Weights of a small transformer language model: tied embeddings.
MLP neurons of a small language model. Each row is named by its layer, matrix (up: input weights) and neuron, and shows model dimensions 144-271. Each number is 128 + 24 x the weight over its row's rms, rounded and kept within 0 to 255.
After each neuron's rows, "fires on" lists the tokens most often at its 100 highest values on Wikipedia text that the model never trained on.

L8.up542 [148 138 141  98 142 113 111 112 142 103 115 137 139 143 147 150 139 126 126 142 132  94  91 173 116 157 150 130 169 100 178 137 120 125 124 140 134 138 158  90 132  93 110 112 149 134 131  92 130 123 132 178 102 123  77 152 101 145  95 151 143 100 146 111 126 155 174 135 117  93 139 155 187  97 112  66 153 150 138 146 105  95  77 155 130 121 124 157  95 115 169 124 102 183 110 121 103 138  86 109 100 133 123 107 156 143  86 125 149 102 149  91 124 114 154 122 119 130 148 157 110 109 114 156 117 105 127  72]
fires on: "\n", "-", " (", " a", " was", " in"

L8.up585 [131 173 105  80 169 125 106 136 118 165 180 101 176 116 120 143  89 114 159 106 160 159 121 160 101 167 108 109 142 116 102 151 149 134 137 146 105 100 115 120 115 132 124 116 107 175 154 127 128 109 118  98 135 108 156 110 168  95  98 123 118 151 120 124 138 148  78 121 143 114  98  78 157 107  89 103 136 104 145 135 135 155 107 130 146 130 100 104 138  94 129 152 116  91 124 152 117 130 139 131 149 160 180 133 104 183  88 150 131 111 178 103 162 104 131 126 134 121 143 143 113 125 102 131 137 156  91 121]
fires on: " for", " in", " of", " ", " to", " In"

L11.up257 [136 159 116 124  83 116 152 112  89 145 108 114 121  56 158 136 106 168 124 145 151 107 104 118 114 160 134 127 150 160 148 100 110 110 112 131  98 140 138 103 117 142 113 148  94 131  94 116 115 135 119 177 121 112 133 107 162 127 113 103 122 146 144 127 110 101 106 159 134 127 162 116 111 125 108 108 129 137  98 150 113 114 141 121 111 149 126 194 131 113 116 154 120 136 129 128 123  85 120 106 176 131 135 101 112  97 125 109 117 124 165 117  89  86 152 127  97 140  96 153 116 111 109 142 131 134 113 111]
fires on: " \"", " ", "\"", " to"

L10.up1155 [119 118 146 134 102 193 109 160 114 127 135 179 146 147 120 138 110  97 124  69 147 171 135 140 124 117 125 137 115 132 136 133 100 120 146  94 116 139 140 142 143 135 128 132  84 155 140 118 128 130 137 124 164 159  99 122 139 171 135  84 115 152 109 121 149 102 109 126 128 122 164 125 126 127 106 125 122 133  97  87 141 151 118 102 132 145 140 123 126 130 136 109 123 182 137 116 143 136 134 117 140 143 163  69 141 146 130 105 152 129 157 118 109 117 154 128 122 142 131 103 121 109 100 129 114 120 134 132]
fires on: " ", " Fu", "–"

L11.up1749 [131 174 119 127  88 120 121 175 138 126 118  77 124 132 131 118  61 144 122 144 133 138 115 164 127 111 121 123 125 145 156 167 130 116  97 149  95 168 103 121  87 121 133 140 114 102 129 156 132 131 144 123 133 101 142 163 129 152 127 137 155 171 171 134 142 120 132 144 113 161 159 114 123 128 102 124  96 102 126 127 126 131 150  94 133 103  86 203  81 127 142 127 152 132 168 136 143 116 103  80  81 145 120 104 118 123 119 139 140 110 107 128 114  97 135 121  88 131 153 126 130 160 139 149 137 174 116 131]
fires on: ".", "0", "4", "r", "3", "5"

L11.up980 [107 158 123 107  72 159 163 104 151 147 127  93 140 125  74 119  66 110  96 146 146 117 119 140 109 125 115 132  94  85 104 121  88 155 119 103 137 131 152 159 137 137 132 114 124 134 167 135 131 129 156 157 127 125 167  97 110 160 198 115 130 128 158 143 100 143  85  64 132 145 134 118 109 150  74 114 126 104  95 126 144 167 108 146 136 110  99 194 147 105 121 116 131 123 167 122  93 151  79  93 121 134 158  88 122  94  89  91 132 150 102 147 109 124 151 132 114  85  99 162  78 103  88 117 130 135 134 108]
fires on: " ", "1", " I", " S", "S"

L10.up1335 [121 152 114 139 132 166 113 133 133 118 161 108 140 144 132 156 107 141 133 137 109 152 111 140 163 123 107 113  96 124 129 141  96 116 141 127 120 137 146 101  64 110 133 133  80 143 110 148 126 157 147  98 156 181 101 146 160 142 123  66 127  54 150 170 147 161 129 104 142 157 145  67 109 171 125 156  98 157  82 172 145 148 137 124 153 134 110 109  63 108 113 143  98 130 110 108 157 139 115 151 117 159 148 111 120 143 184  71 133 117 105 119 122 113 107 142 111 111 129  79  86 139 134 135 113 140 149 165]
fires on: "6", "8", "3", "4", "7", "ly"

L10.up1428 [125 141 142  93 124 147 159 130 114 107  91 124 141 124 143 106  83 143 167  94 186 138 145 111 121  77 106 137  99 132  91 172 153 121 135 123 168 111 119 119  92 131 119 118  76 140 120 117 171 139 147 136 150  92 164 115 136 144 134  78 103  97 121 133  68 137 115  89 123 173 122 136 153 103 108  92 167 110 173  70 131 109 124 118 122 113 122 168 133 115 114 127 147 112 142 152 161 115 110 142  83 162  82 144 146 136 122 146 167 132 127 145 126  93  82 167 153 127 155 133 128 117 169 108 110 123 144  95]
fires on: "s", " Mu"

L11.up360 [ 95 139 124 107 115  87 125  96 111 139 102 164 100 118 116 183  94 119  70 116 138  90 124 121 102 100 140 144 122 130 186 171 164 124 152 113 148 120 111 102 142 147 113 137 109  99 148 165 134 156 121 146  92 158 122 123 123 130 125 161 114 123 154 116 131 139 103 110  93 159 117 116 173 119 150 101 140 170 144 114 157 167 141 114 132 134 147 119 120 142 197 131 170 139 118 107 124  95 120 179 115 149 166 113 125 111 157  91 127 127 117 131 156 115 131 134  90 107 136 140 118 126 167 147 120 126 113 138]
fires on: "\n", " ", " |", " \"", "===", "3"

L11.up962 [156 155 113 160 112 136 119 125 134 147 175 136 106  96 139 158 137 113  74 121 140 125 119 153 141 138 128 160 133 109 179 116 145 100 137 135 152 103 121 104 139  88  99 128 130 139 134 142 130 123 144 123 103 106 119 114 135 136 167 135 148 109 153 169 135 134  53 161 107 138 134 110 123 119 138 125 144 166 119 121 163  93 139 107 184 151 141 121 147 110 117 151 148 128 187 123 154 118 124 105 158 152 119  80 121 130 164  97 113 122 171 129 110  84 148 152 128 126 104 120 141  99 158 124 122 144 107 132]
fires on: " "

L10.up1377 [120 137 167 133 106 106  85 118 166 138 142 122 113 184  74  72 133 132  60 131 148 152 128 125 111 140 153  97 124 141 152 144 147 109 132  95  80 136 118 143 145 160 125 126 110 141 130 140 141 111 126  89 154 155 113 146 143 104 135 117 122 130 125 129 113 142 150 128 132 162 120 159 128 110 106 105 149 147 113 121 162 123 133 187 109 139 130 138 120 128  97 171 133 122 145 152 131 114 125 126  95 148 154  64 115 165 102  95 141 115 113 123 121 112  82 132 144 119 147 134 132 143 158 122 138 123 167 114]
fires on: ",", " in", ";", " was", " ", " |"

L11.up903 [124 123  80 103 112 124 144 130 114 144 119 162  93 112 127 167  92 121 117 115 124 130 115 186 147 101  98 106 106 134 139 132 131 143 153 155 108 197 146 142 122 106  82 111 127 147 150 118 146 161 161 108  67 121 107 116 154 151 129  97 124  93 142 126  78 125 140  97 140 128 137 157 129 125 101 166 117  77 131 138 151  94 122 164 156 103 147 158 130 118 112 128 137 148 150 115  97 127 158 118 104 127 134 160 109 192 139 141 130 139 130 161 124  95 124 146 111 151 132 140  97 144  98 148 141 108 109 130]
fires on: " ", " (", "\n", " A"

L10.up1422 [108 153 110 134 145 144 122 100 147 192 121 118 138 108  83 141 110 135 123  84 107 100 124  86 138 137 130 111 117 133 139 152 158 157 157 126 115  78 167 140 120 148 115 120 123 134 118 129 104 132 107 126 131 138 166 136 105 136 146 126 148  98 149  88 145 114 140 108 109 145 131 150 135 136 158 173 123 129  83  79 119 128 146 158 142 150 129 127 102  82 118 107 126 152  85 100 131 111 121 148  86 151 132 145  99 145 122 168 115 140 129 105 124 105 135 126 124 134  93 106 120 145 145 144 112 143 128 109]
fires on: "\n", ":", " of", " by", "=="

L10.up1574 [173 124 152  97  89 165 159 128  96 148 143 117 115 103  70  96 118 100  82 131 132 129 118  88 122 164 126 150 122  98 138  86 167 102 151 144 114 110 102 164 146 131 155 162 129 124  84 123 121 130  85 133 129 116 143 121 115  91 135  91 141 179 117 107 123 123 129 160 109 100 146 129 152 130 156 146 158 138 150 163 161 177 160 138 104 106 127 162 124 131 113 114 138 119 131 122 105 136 116 128  89 139  94 116 148 171 108 176 110 117 129 134 135 111 166 117 131 124 127 116 108 130 170 100 119  71  91 153]
fires on: "'", "it", "’", "hy", "ct"

L8.up255 [154  97 155 126 106 155 150 123 163  96 139 154 141 135 140 149 116 144 151 103 149 105 117 139  98  91 150  98  73 135 154 111 111 136 125 125 130 104 185 121 122 136 124 134 134 133 138  82 143 138 125 118 153 107 135  99 188 182 100 152 113 152 109 145 123 136 133 125  98 143  90 135  88  90 130 122 119 129 165 144 155 109 106 154 150 122 140 105 140 117 183 114 146 111  95 138  77 134 108  89 132 122  84 139 155 134 101  93 129  89 151 134 158 127 115 133 119  97 100 130 155 158 144 118 113 113 136 100]
fires on: "-", " ", "in", " not"

L11.up1367 [151 189 119 126 120 114 114 135 119 143 128 117 111 121 150 122 130 126 116 117 166 135  86 142 145  92 124 167 152 114 118 145 133  91 172 148 143 152 147 116 120 129 108 127 110 148 147 148 118  80  52  76 132 110 134  99 168 153 147 113 126 137 131 125 152 156 116 144 159 133 123 135  78 110 137 137 122 110 133 115 124 126 134 130 154 159 102 141 136 149 138 134 132 157 125 126 153  73  73 135 145 114 131 123 111 122  93 129  98 120 134 102 136 119 137 169 109 131 116 134 165 143 145 148 137 124 122 139]
fires on: " ", "ing", "e"

L8.up124 [102 121 126 107 136 145 148 124  86 134 114  82 141 121 101 112 135 133 133 150 159 124 126  94 136 139 127 110  88 130 141 115 157  95 131 118 146 157 132  86 130 167 132 101 108 139 121 152 120 104 132 133 160 124 100 134 148 154 125 174 167 126 158 150  92 138 137 175  84 129 116 121 178 151  82 133  87 119 149 122 141 124  98 163 171 137 124 182 115 137 162 141 137 122 156 151 148 102 121 115 143 147 106  93 137  78 121  81 139  94 139 205 110 105 138  95 145 124 106 156 147 149 131  95 133 156 138 117]
fires on: " ", "'", " ("

L11.up840 [130 161 132 142 128 134 137 153 156 146 113 128 145 120 127 118  85 144 120 111 102 135 157 137 118 112 122 126 100 154 158 113 148 121 108 111 109 177 153 139 126 127 145 117 111 106 153 177 122 126 108 161 188  93 144 131  97  99 125 176 146  86  93 130 139 156 149 105 141 101 164 144 139 137 119 129 130  97 183 128 113 118 148 183  97  71 106 179 121 105 121 143 149 111 116 157 127 153  97  61 157 139 118 119 101  94 103  93 156 124 176 140 135 128 149 148 122 143 116 129 102 113 121 146  83 158 134 113]
fires on: " |", "\n", "3", " of", "5"

L10.up118 [145 131 124 142  93 119 112  95 122 129 151 128 124 169 140 123  97 123 111 146  97 130 144 175 142  81 153 118 107  91 110 133 142 124 142  88 125 112 143 182 130 156 134  85 128 132 135  74 137 115 137 130 101 148 105  97 110 136 119  90 145 162 161 120 136 150 110 126 149 156 149 131 144 111  69 166 144  75 120  85  96 133 151 130 136  98  84 113 120 157 109 123 102 149 113 120  89 145  74  94 119 115  79 112  79 128 118 145 111 136 172 135 160  96 105 127 150 166 134 176 108  99 108 128 132  96 133 128]
fires on: " A", " Na", " ", "-", "e", "A"

L8.up24 [116 135 155 132 105 139 171 140 197 154 183 108 142 122  91 134 107 143 149 122 121 156 176 191  83 134 117 109 103 120 157 132 126 118 104 123 137 126 124 126 151 121  92 140 160 118 130 101 155 137 146 136 142 166 118 149 121 159 119 164 135 124 105 158 130 145 148 148 127  89 145 113 127 137 127 162 125 154 157 149 119 180 131 178 114 139 142 103 114  88  76 165 127 126 130 122 109 100  76 138 130 143 133 120 119 113 110 112 156 132 117 162 131 104 127 119 165 100 105 137 106 153  78 146 127  91 105 138]
fires on: " B", "3", "n", "\"", " S"

L10.up499 [ 99 144  78  83 143 143 135  97 146 154 123 117 120 141 182 131 139 119 167 130 141 127 121 138  82 135 129 140 129 118 135 132 149 165 134 150  92 123 163 122 142 177 104  97 104 134  92  95 120 126 159 141 154 125 181 126  81 122 137 103 159 165  86 142 108 108 139 128 114 144 151  76 125 131  92 176 123 131 102  70 100 161 124 145 140 128  74 191 162 104 139  97 134 119 124 130 129 128 118 156 125  93 207 122 153 122 110  92 118 101 123 103 111 151 133 122 170 132 101 130 127 121 127 130 126  98 119 139]
fires on: "s", "S", " ", " de", " New"

L10.up720 [138 174 135 141 119 113 137 110 146 148 127 111 148 139 198 121 100 124  72 135 139  50 164 144 146 109 128  82 142 116 119 155 150 119 122 162 109 122  94 146 115 109  80 122 125 106 107 133 106 111 134 104  87 100 122 116 142 146 170 145 148 143 104 125 142 153 139 132 130 128 123 155 121 127  92 107  85 155 147 101  78 127 111 128 117  87 119 133  70  90 152  92 158 138  99 113 173 122 122 107  90 118 143 126 141 128 117 133 109  86  90 136  82 134 134 164 149 149 133 165  81  99 140 132 141 178 130 176]
fires on: ".", ",", "3", " ", "2", "m"

L10.up633 [117 133 127 123 158  98 130 129 134 146 142 122 118 126 112 132 119 131 169  98 191 169 123 147 139 181 140  89 109 131 159 154 135 108 128  92 155 150 134 135 113 172 102 103 114 105 136 137 101 131 165 151 110 118 103 120  99  99 138  84 112 170 155 129  90 105  88  66 178  95 160 160 175 116 146 144 102 101 170 114 133 112  98 159 135 131 136 133  92  96 159 147 128 146 139 116  98 164 103 148 119 131 128 144 157  92 102 101 147 120 122 134 139 179 108 100 126  70 177 122 149 119 131 116 148 132 127 109]
fires on: "2", "1", ")", "3", " also", "'"

L10.up178 [141 123 144 120 127  78 103  97 140 185 127 146 134 124 158 135 103  71 157 157 154 108  86 128 144 150 131  88 108 111 117 151 190 119 112 125 130 133 141 116 139 111 141 130 139  92 146 141 153 141  70 124 118 101 128 145 107 145 110 136 137 147 108 161 125 161 186 132 122 161 152 105 152 106 145 127  91 120  78 109 131 103 150 116 119 146 103 124 155 132 141 132 120 183 131  75 111 139 131 131 102 131 164 117 144 144 128 139 119  84  96 124 150 128 222 136 139 119 111 128 132  91 145 125 175 130 155 106]
fires on: " ", "1", " and", "2", " a", " was"

L11.up491 [107 148 110 102 118 159 153 120 141 176 151 113 128 190 158 153 132 117 121  88 105 109 144 149 155 170 145 117 120 127 134 129  95 124 128 145 137 112 189 120 160 188 166 131 131 125 150 139  96 148 107 122 135 142  95 104 176 168 154  95 117 145 145 110  81 130  90  71 165 178 147 114 133 142  93 166 121 179 138 137 170 102 114 126 139 160 176 136 104  77 121  82 130 103 147 142 184 152 113 150 134 133 117  98 114 110 161 153 128  89 145 130 136  73 121  93 148 163 142 106 110 162 124 137 119 126  90 135]
fires on: "s", " to", "-", " –", " ("

L10.up369 [119 138 122  91 123 139 128 101 132 149 113 104 145 127 105 136 128 159 111  85 152 156 111  94 108 123 127 117 167 169 117 135 114 115 147 129 114  85 132 103 142 134  79 144 123 119 178 116 122 157 106 126 148 107 127 128 130 114 136 118 162 123 155 115 147 126 156 147  68 103 127 128 162 120 116 112 158 160 144 144 104 117 117 156 168 115 126 124 110 112 124  89 118 111 112 171 130 126 150 147 103 142 135 136 151 158 167 111 150 139 175 125 132  83 134 150 135 108  95 126 155 105 147 105 139 144 135 104]
fires on: " \"", "\n", " by", " of"

L11.up1616 [124 127 106 132 128 148 135 126 169 141 133 121 102 146 101 127 122 152 119 148 157 157 102 135 161 123  99 132 201 164 104  95 125 136 136 124 134 157 137 149 132 101  99 151 149 169 133 173 116 130 100 112 130 140 115 151 140 110 148 138 160 160 106 126 119 107  92 171 137 131 170 115 103 125 102 130 134 138 121 129 123 135 123 165 128  81 163 135 141 120 112 112 138 121 119  89 128 130 144  72 118 146 113 147 154 128 132 113 110 127 122 119 171 100 110 121 117 109 109  91 133 136 126 103 120 153 114 139]
fires on: " R", " F", " J", "f", " L"

L11.up1443 [160 157 108 119 112 125 114 132 143 125 201 113 131 154 159  95 116 122 148 105 143 125  79 136 102 117 149 150 143 155 120 115 137 164 118  98  87 204 142 125 158 111 149  97 126 145 157 169 140 143 144 120 150 123  95 202 183 110 112 110 128 129 154 131 174 138  75 112 133 134 128 119  94 126 150 122 132  86 145 128  97 156 136 145 144 105  91 109  97 129  80 134 120 152  72 134  97 131 132 114 123 199 184  94 106 167 130 140  94 109 133 134 117 125 119  92 139 123 147 122 134 160 135 158 106 119 112 140]
fires on: ",", " in", " for", "4", "3"

L8.up46 [ 93  81 138 126 106 108 169 123 130 124  98 150 130 151 114  95 135 151  92 112 154 112 151 128 124 141  90  86 113 122 166 153 146  82 119 139 143 123 152 155 128 165 115 135 122 130  88 139 162 118 157  62 121 134 126 102 131 123 110  81 149 195 108 152  79 158 139 130 157 109  98 146 133 139 170 109 105 121 118 127 144 121 153 151 105 110 135 110 119 111 131 111  98  87  97 108 151 139 116 110 201 113 103  91 139 161 107  78 154 118 119 165 113 150 126  57 130 158 143 120 150 165  94 118 117 139 129 160]
fires on: ",", " |", "2", "0", "te"

L10.up976 [128 165 118  98 125 118 193 149  90  94 164 160 137 144 139 131 148 111 121 180 147 136 143 156 143 124 148 127 107 140 110 136 137 109 149 154 127 141  95 135  91 158 107 105 124 123 129  98 134 149 160  75   1 108 142 133 132 150 116 126 135  97 112 118 145 107 121 117 144 151 106 126 124 117  90  79 125 146  85 106 121 166 136 107 132 148  86 133 172 132 114 101 106 151 140 134 131 150  76 141 139 100 132 139 102 113 146 108 210 103 153 112 128 135  92 126 161 156 126 133 112 122 124 102 147 130 171 120]
fires on: " ", "-"

L11.up803 [135 108 130 118 116 114 129 155 128 191 161 130 146 148 101 131 155 143 119 130 136 166 134 123 112 151 130 156 146 142 108 158 188 118 103 109 163  74 147 148 126 134  76 174  88 100 117  97 103 135 100  88 169 148 118 135 100 111 129 115 135 148 147 117  85 165 113  98  95  97 144 143 126 132 139 133 157 116  88 150 106 122 167 141 169 162 151 117 168  89 120 167 137 141 121 135 129 133  90 108  91 118  56 159 117 136 139  85 126 146 126 115  99 125 150 152 135 171 128 106 140 139 124 101 118 101 142 137]
fires on: ")", " is", " in", " was", "s"

L10.up28 [123 113 145 108 146 117 107 127 114  88 139  97 123 131 113 134 138 169 107 118 108 131  98 137 137 161 130 135  74 159 137 134 154 133  99  99 151 132 118 147 179 161  88 115 157  74 151  97 137 112 119 115 113 134 127 156  85 141 108 147 144  83 170 126 163 141  93 129  96 106 100  80 150 113 122 113 104 143  98 117 142 169 120 105 120 163 127 101 144 137 139 173 105  85  97 146  93 154  76 139  94 136 137 122 111 125 146 170 141 133 139 148  92 106 112 121 120 136 128 109  98 150 115 139 144  98 108 118]
fires on: " S", " Re", " re", "s", "as", "n"

L11.up1482 [138 133 121  96 122 154 138 148 128 158 160 133 128 101 111 127 120 151 124  82 145 145  85 135 156 142 103 147 120  85 141 133 147 105 124 138 131 130 144 132 106 131 108 152 104 127 166 177 125 104 137  95 156 163 118 148 146 111 132 100 111 162 177 128 149 172 118 152 147 122 132 135 163 116 110  95 141 172 112 126 144 119 120 102 152 124 164 101 147 100 117  99 141 120 115 115 114 123 130 160 112 138 107 108 117 163 158 161  97 155 119 139 146 146 127 114 178 181 174 141  93 144 118 114 139 128  98 155]
fires on: "s", "ions"

L10.up293 [ 88 123 135 154 118 144 153 115 134 117 144 138 135 169 152 140 133 117 121 130 122 100 140 139 172 114 145  93 135 110 174 128 103  68 129 115 134 119 143 136 100 124 159  99 134 128 150 136 169 107 126 119 115 141  92 131 112 144  69 130 188 147  68 115 132  93 102 124  99 115 134 122  64 130 116 137 119 118 154 157 105 175 105 129 112 130 107  74 156 110 111 124 141 146 165 118 141  93 126 129 146 146 146  92 123 176 116 111 150 100 121 114 113  86 124  79 131 111 106 144 142 132  83 120 151 152 115 151]
fires on: " ", "0", "2"

L8.up74 [128 165 151 120 135 134 110 135 157 137 125 130 130 156 141 126 112 115 139 116 126 167 142 135 183 131 102 118 126 146 109  92 154 139 123 102 130  81 150 146 113 175 149 177  53 123 136 177 127 163 189  99 103 117 142 167 154 144 118  71 141  89 166 151 106 118 137 176 123 144 114 133 116 130  83 113 165 138 116 127 135 109 119 114 120 106 134 132 143 125 138 133 166  96 116 127 119 135 144 158 138 118 136 127 151 129 135 163 120 132  86 150 135 118 110 150  88 150 153 130 119  96 137  96 113  82 197  99]
fires on: " ", "s", " |"

L11.up1623 [ 74  70 119 144 125 132 128 130 117 135 124 110  94 161 142 164 146 163 153 115 110 138 118 164 160 117 140 100 163 123 132 120 126  78 106 154 147 117  83 117  92 114 110 134 169 159 146 144 130 141 138 105  45 118  77 120 160 127 110 138  93 186 116 141 117  78 140 103 108 107 144 100 122 139 111 158 138 102 140 139 148 163 142  74 142 148 123 118 153 105 119 144 122 160 142 114 131 154 104  95 141 126 131 144 133 171 128  99 108 118 118 138 118  98 168 115 107 102 122  87 131 110  83 150 126 118 121 106]
fires on: " the", " a", "The", "2", " co"

L8.up1285 [112 136 146 147 136 131 100 124 125 134 105 115 125 101 107 161 114 163 124 134 127 158  88 102 146 151 112 112  99 104 155 157  97 156 156 132 114 118 104 136 143 137 140  99 174 112 131 158 137 144 125 122 114 183  74 136 136 131  87 115 144 146 183  99 103 143 123 122 131 113 153 157 172 142 112 119 115 116  98 116 113  83  75 115 118 125 160 140 144 112  96 137 120 137 147 167 163 137 100 122 108 142 111 131 174 112 124 159 127  94 126 123  98 103  99 130 177 142 151 129 153 127 155 134 167 105 131 122]
fires on: "s", " ISBN", "re"

L10.up1074 [128 156 105 154 122  99 136  77 150 162 139  49 115 143  91 131 138 121 175 111 121 138 125 157 104 123 109  98 136 165 148 112 147 118 116  89 160 110 105 161 125  90 142 102 115 150 110 174  96 146 166 108 101 111  99 128 171 114 133 111 121 131 120 165 143 114  82 132 175 139 119  86 170 136  97 132 117 141 121 120 154 147 109 132 182 177  63 177 101  92 129 112 130 125 121 120 111 142  79  94 107 207 169 123 153 119 143 155 136 125 134  79 160 129 163 106 107 117 132 136 146 122  41 128 127 155 142 131]
fires on: " a", "2", " A", "3", "1"

L11.up388 [151 124 132  78 130 161 143 161  92 116  55 111 133 133 146 123 108 127 134 153 119 113  79 117 110  88 103 144 145 132 160 125 184 138 118 124 131 146 115 113 128 177 109  95 128 127 151 162 146 139  99 114 122 128 167 149 103 126 127 103 176 137 113 142 115 188 140 124 167 106 123 132 107 119 112  47 116 150 151 123 108 160 112 167 145 112  87 141 127 119 123  67 141 134 175 111 143 137 157 111 142 114  97  83  90 131 122 136 106 132 138 143  82 168 131  96 134 133 130 135 163 152 132 109 111 137 104 146]
fires on: ".", "2", "0", "8", ",", "1"

L8.up38 [121 127 145 133 149  95 170 100 140 133 140 143 170 149  85 137 167 140  89 145 138 101 122 145 122 117 107  89 113 120 122 140  97 151 140 100 157 117 135 140  96 120 147 101 150 107 141 189 113  80 112  91  89 100 104 123 133 100 137 109 121 152  64 112 161 157 126 178 155 140 111 122 179 122  97 136 129 159 111 113 124 139 110 123 114 148 128 135 149 130 125 103 158 125 119 104 133 140 140 112 145 141 154 127 126 137 164  99 114 132 152 115 154 151  92 131 142 105 123 146 124 145 114 163 142 125 137 140]
fires on: "2", "1", "key", " April"

L10.up4 [170 155 142 109 119 182 138 136 107 140  96 117  89 149 136 126 110  97 102 124 182  97 122 122 121 126 102 116 130  98 105  86 166  96 156  89  93  86 162 144 132  90  99 147 107 124 122 103 126 130 113 104 111 115 126 109 106  81 115 105 127 128 127 107 175 111 125 143 148 111 107 133 146 138 148 118 147 134 156 151 194 113 109 102 152 125 140 134 127  91 168 108 142 115 174 121 107 134 147 111 138 102 128 148 143 136 146 161 145 118 107 204 143 136 133 136 115 124 156  91 106 126 184 142 150 114 112  88]
fires on: "'", " ", "’"

L8.up493 [136 160 136 163 107 147  99 160  98 101 107 118 120 105 100 126 108 143 111 150 124 120 106 171 149 101  99 103 137 133 142 124 131  56 152 105 112 140 151  95 129 108 170 124 143 108 125 102 124 117 134 149 118 108 111 103 114 142 119 139 123 144 142 161 114 167 116 132 121 152 170 112 147 135 102 131 143  91 115 108  84 121 169 133 141 129 158 154 113 159 137 143 113 121 133 126 132  99 116 123 116 149 132 105 135 174 114 119  96 113 150 153 106 165 125 141 129  75 116 122  91 158  91 163 144 161 132  99]
fires on: "5", "o", "9", "8", "4", "7"

L10.up588 [126  93 135 118 103 104 129 119 132 117 116 152 142 164 130 131 106 131  86 170 140 147 139 146 146 125 136 168 137 118 120 148 183 108 140  89 122 164 115 166 130 105 125 141 168 174  96  98 140 112 111 112 136 135 163 168 147 135 145  99  94 162 107 126 191 119 113 138 162 120 129 143 125 131 142 137 120  95 132 107 147 180 156 144 122  78 109 105 172  97 118 160 168 136  88  78 109 108 100  98 111 123 135 132 163 147 102 123 128 121 114  87 144 111 114 133 119 104 138 158 161 112 111 130  93 185 147 142]
fires on: " Mar", " L", " R", " N", " X", "L"

L10.up857 [103 164 141  80 118 117 145 135 118 129 109 165 112  98 106 122 118 136 146 137 119 128 128 137 154 143 161 121 100 112 128 104 127 137 108  64 143 135 202 137 138 173  91 137 128  87 105 112 114 113 172 135 125  79 106 135 154 146 138 123 107 149 129 165 118 167 135 130 100  76 104  88 126 108 133 154 117  94 132 119 144  79 150 139 166 117 118 110 133 126 164 123 124 133  94 157 103 138 161 132 173 141 115 125 138 129  95 141 138 156 107  99 115 143 142 131 116 105 121  89 106 140 161 119 116  80 158 145]
fires on: " re", " in", " ", " de", "en", "in"

L11.up1292 [124  91 137 136 134 129 119 177  98 144 133 154 126 185 153 100  92 126 161 101 130 138 119 115 128 146  99 144 115 158  97 146 112 111 135  96 161 124 148 144 123 130 161 165 138 167 126  94 107  78 138 129 145 129  98 126 154 160 113 119 172 124 117  71  99 142  91 149 122 170 131 142  82 136 154 131 102 126 123 118 119 131 141 104 151 117 145 165 128 136 132 136 173 171 105 102 124 142 107 123 123 110 146 145 131 172 167  97 126  74 147 162  95 100 148 137  92 141 131 118 135 143 138 123 116 113 143 119]
fires on: " \"", " (", " \\", " app", " ", " un"

L11.up909 [125 144 123 104 159 130  94 142 145 123 111 125 143 115 134 124 144 144 142 141 157 136 134 147 143 132 103 148  80 138 155 122 101 113 139  93 128 136 144 109  77 113  77 105 156 117 141 125 113  98  78 157 134 129 131 113 160 121 124  90  85 101  99  88 106 144 110 112 130 118 126 125 131 115 121 111 137  94 151 122 165 116 145 134 167 126 167 184 134 158 141 152 132  94 123 106 141 108 154 127 115 168 118 124 149 207 124 132 147 138 131 121 152 110 131 125 111 149 140 118 125 133 104 108 128 141 149 131]
fires on: " ", " $", " (", "1", "s"

L11.up382 [126 121 159 106 123 115 112 122  79 156 130 122 125 137 148 125 138 132 165 137 130 123 109 142 100 134 162 115 127 125 164 128 137 192 120 112 138 119  86 140 179  73 126 164 156 149 120 125  91 142 134 103 173 105 126 120 163 125 121 137 115 180 115 127 133 140 154  87 145 105 101 162 112 122 146 109 119  86 168 125 103 121 150 103  73 157 119 112 130 138 147  99 152 110  85 142 113 143 130 102  99  90 149 140 130 157 112 126  96 101 125 131 106  94 163  83 167 119 136 113  77 157 128 117 129  83 108 138]
fires on: " in", ",", " comp", "or", "s"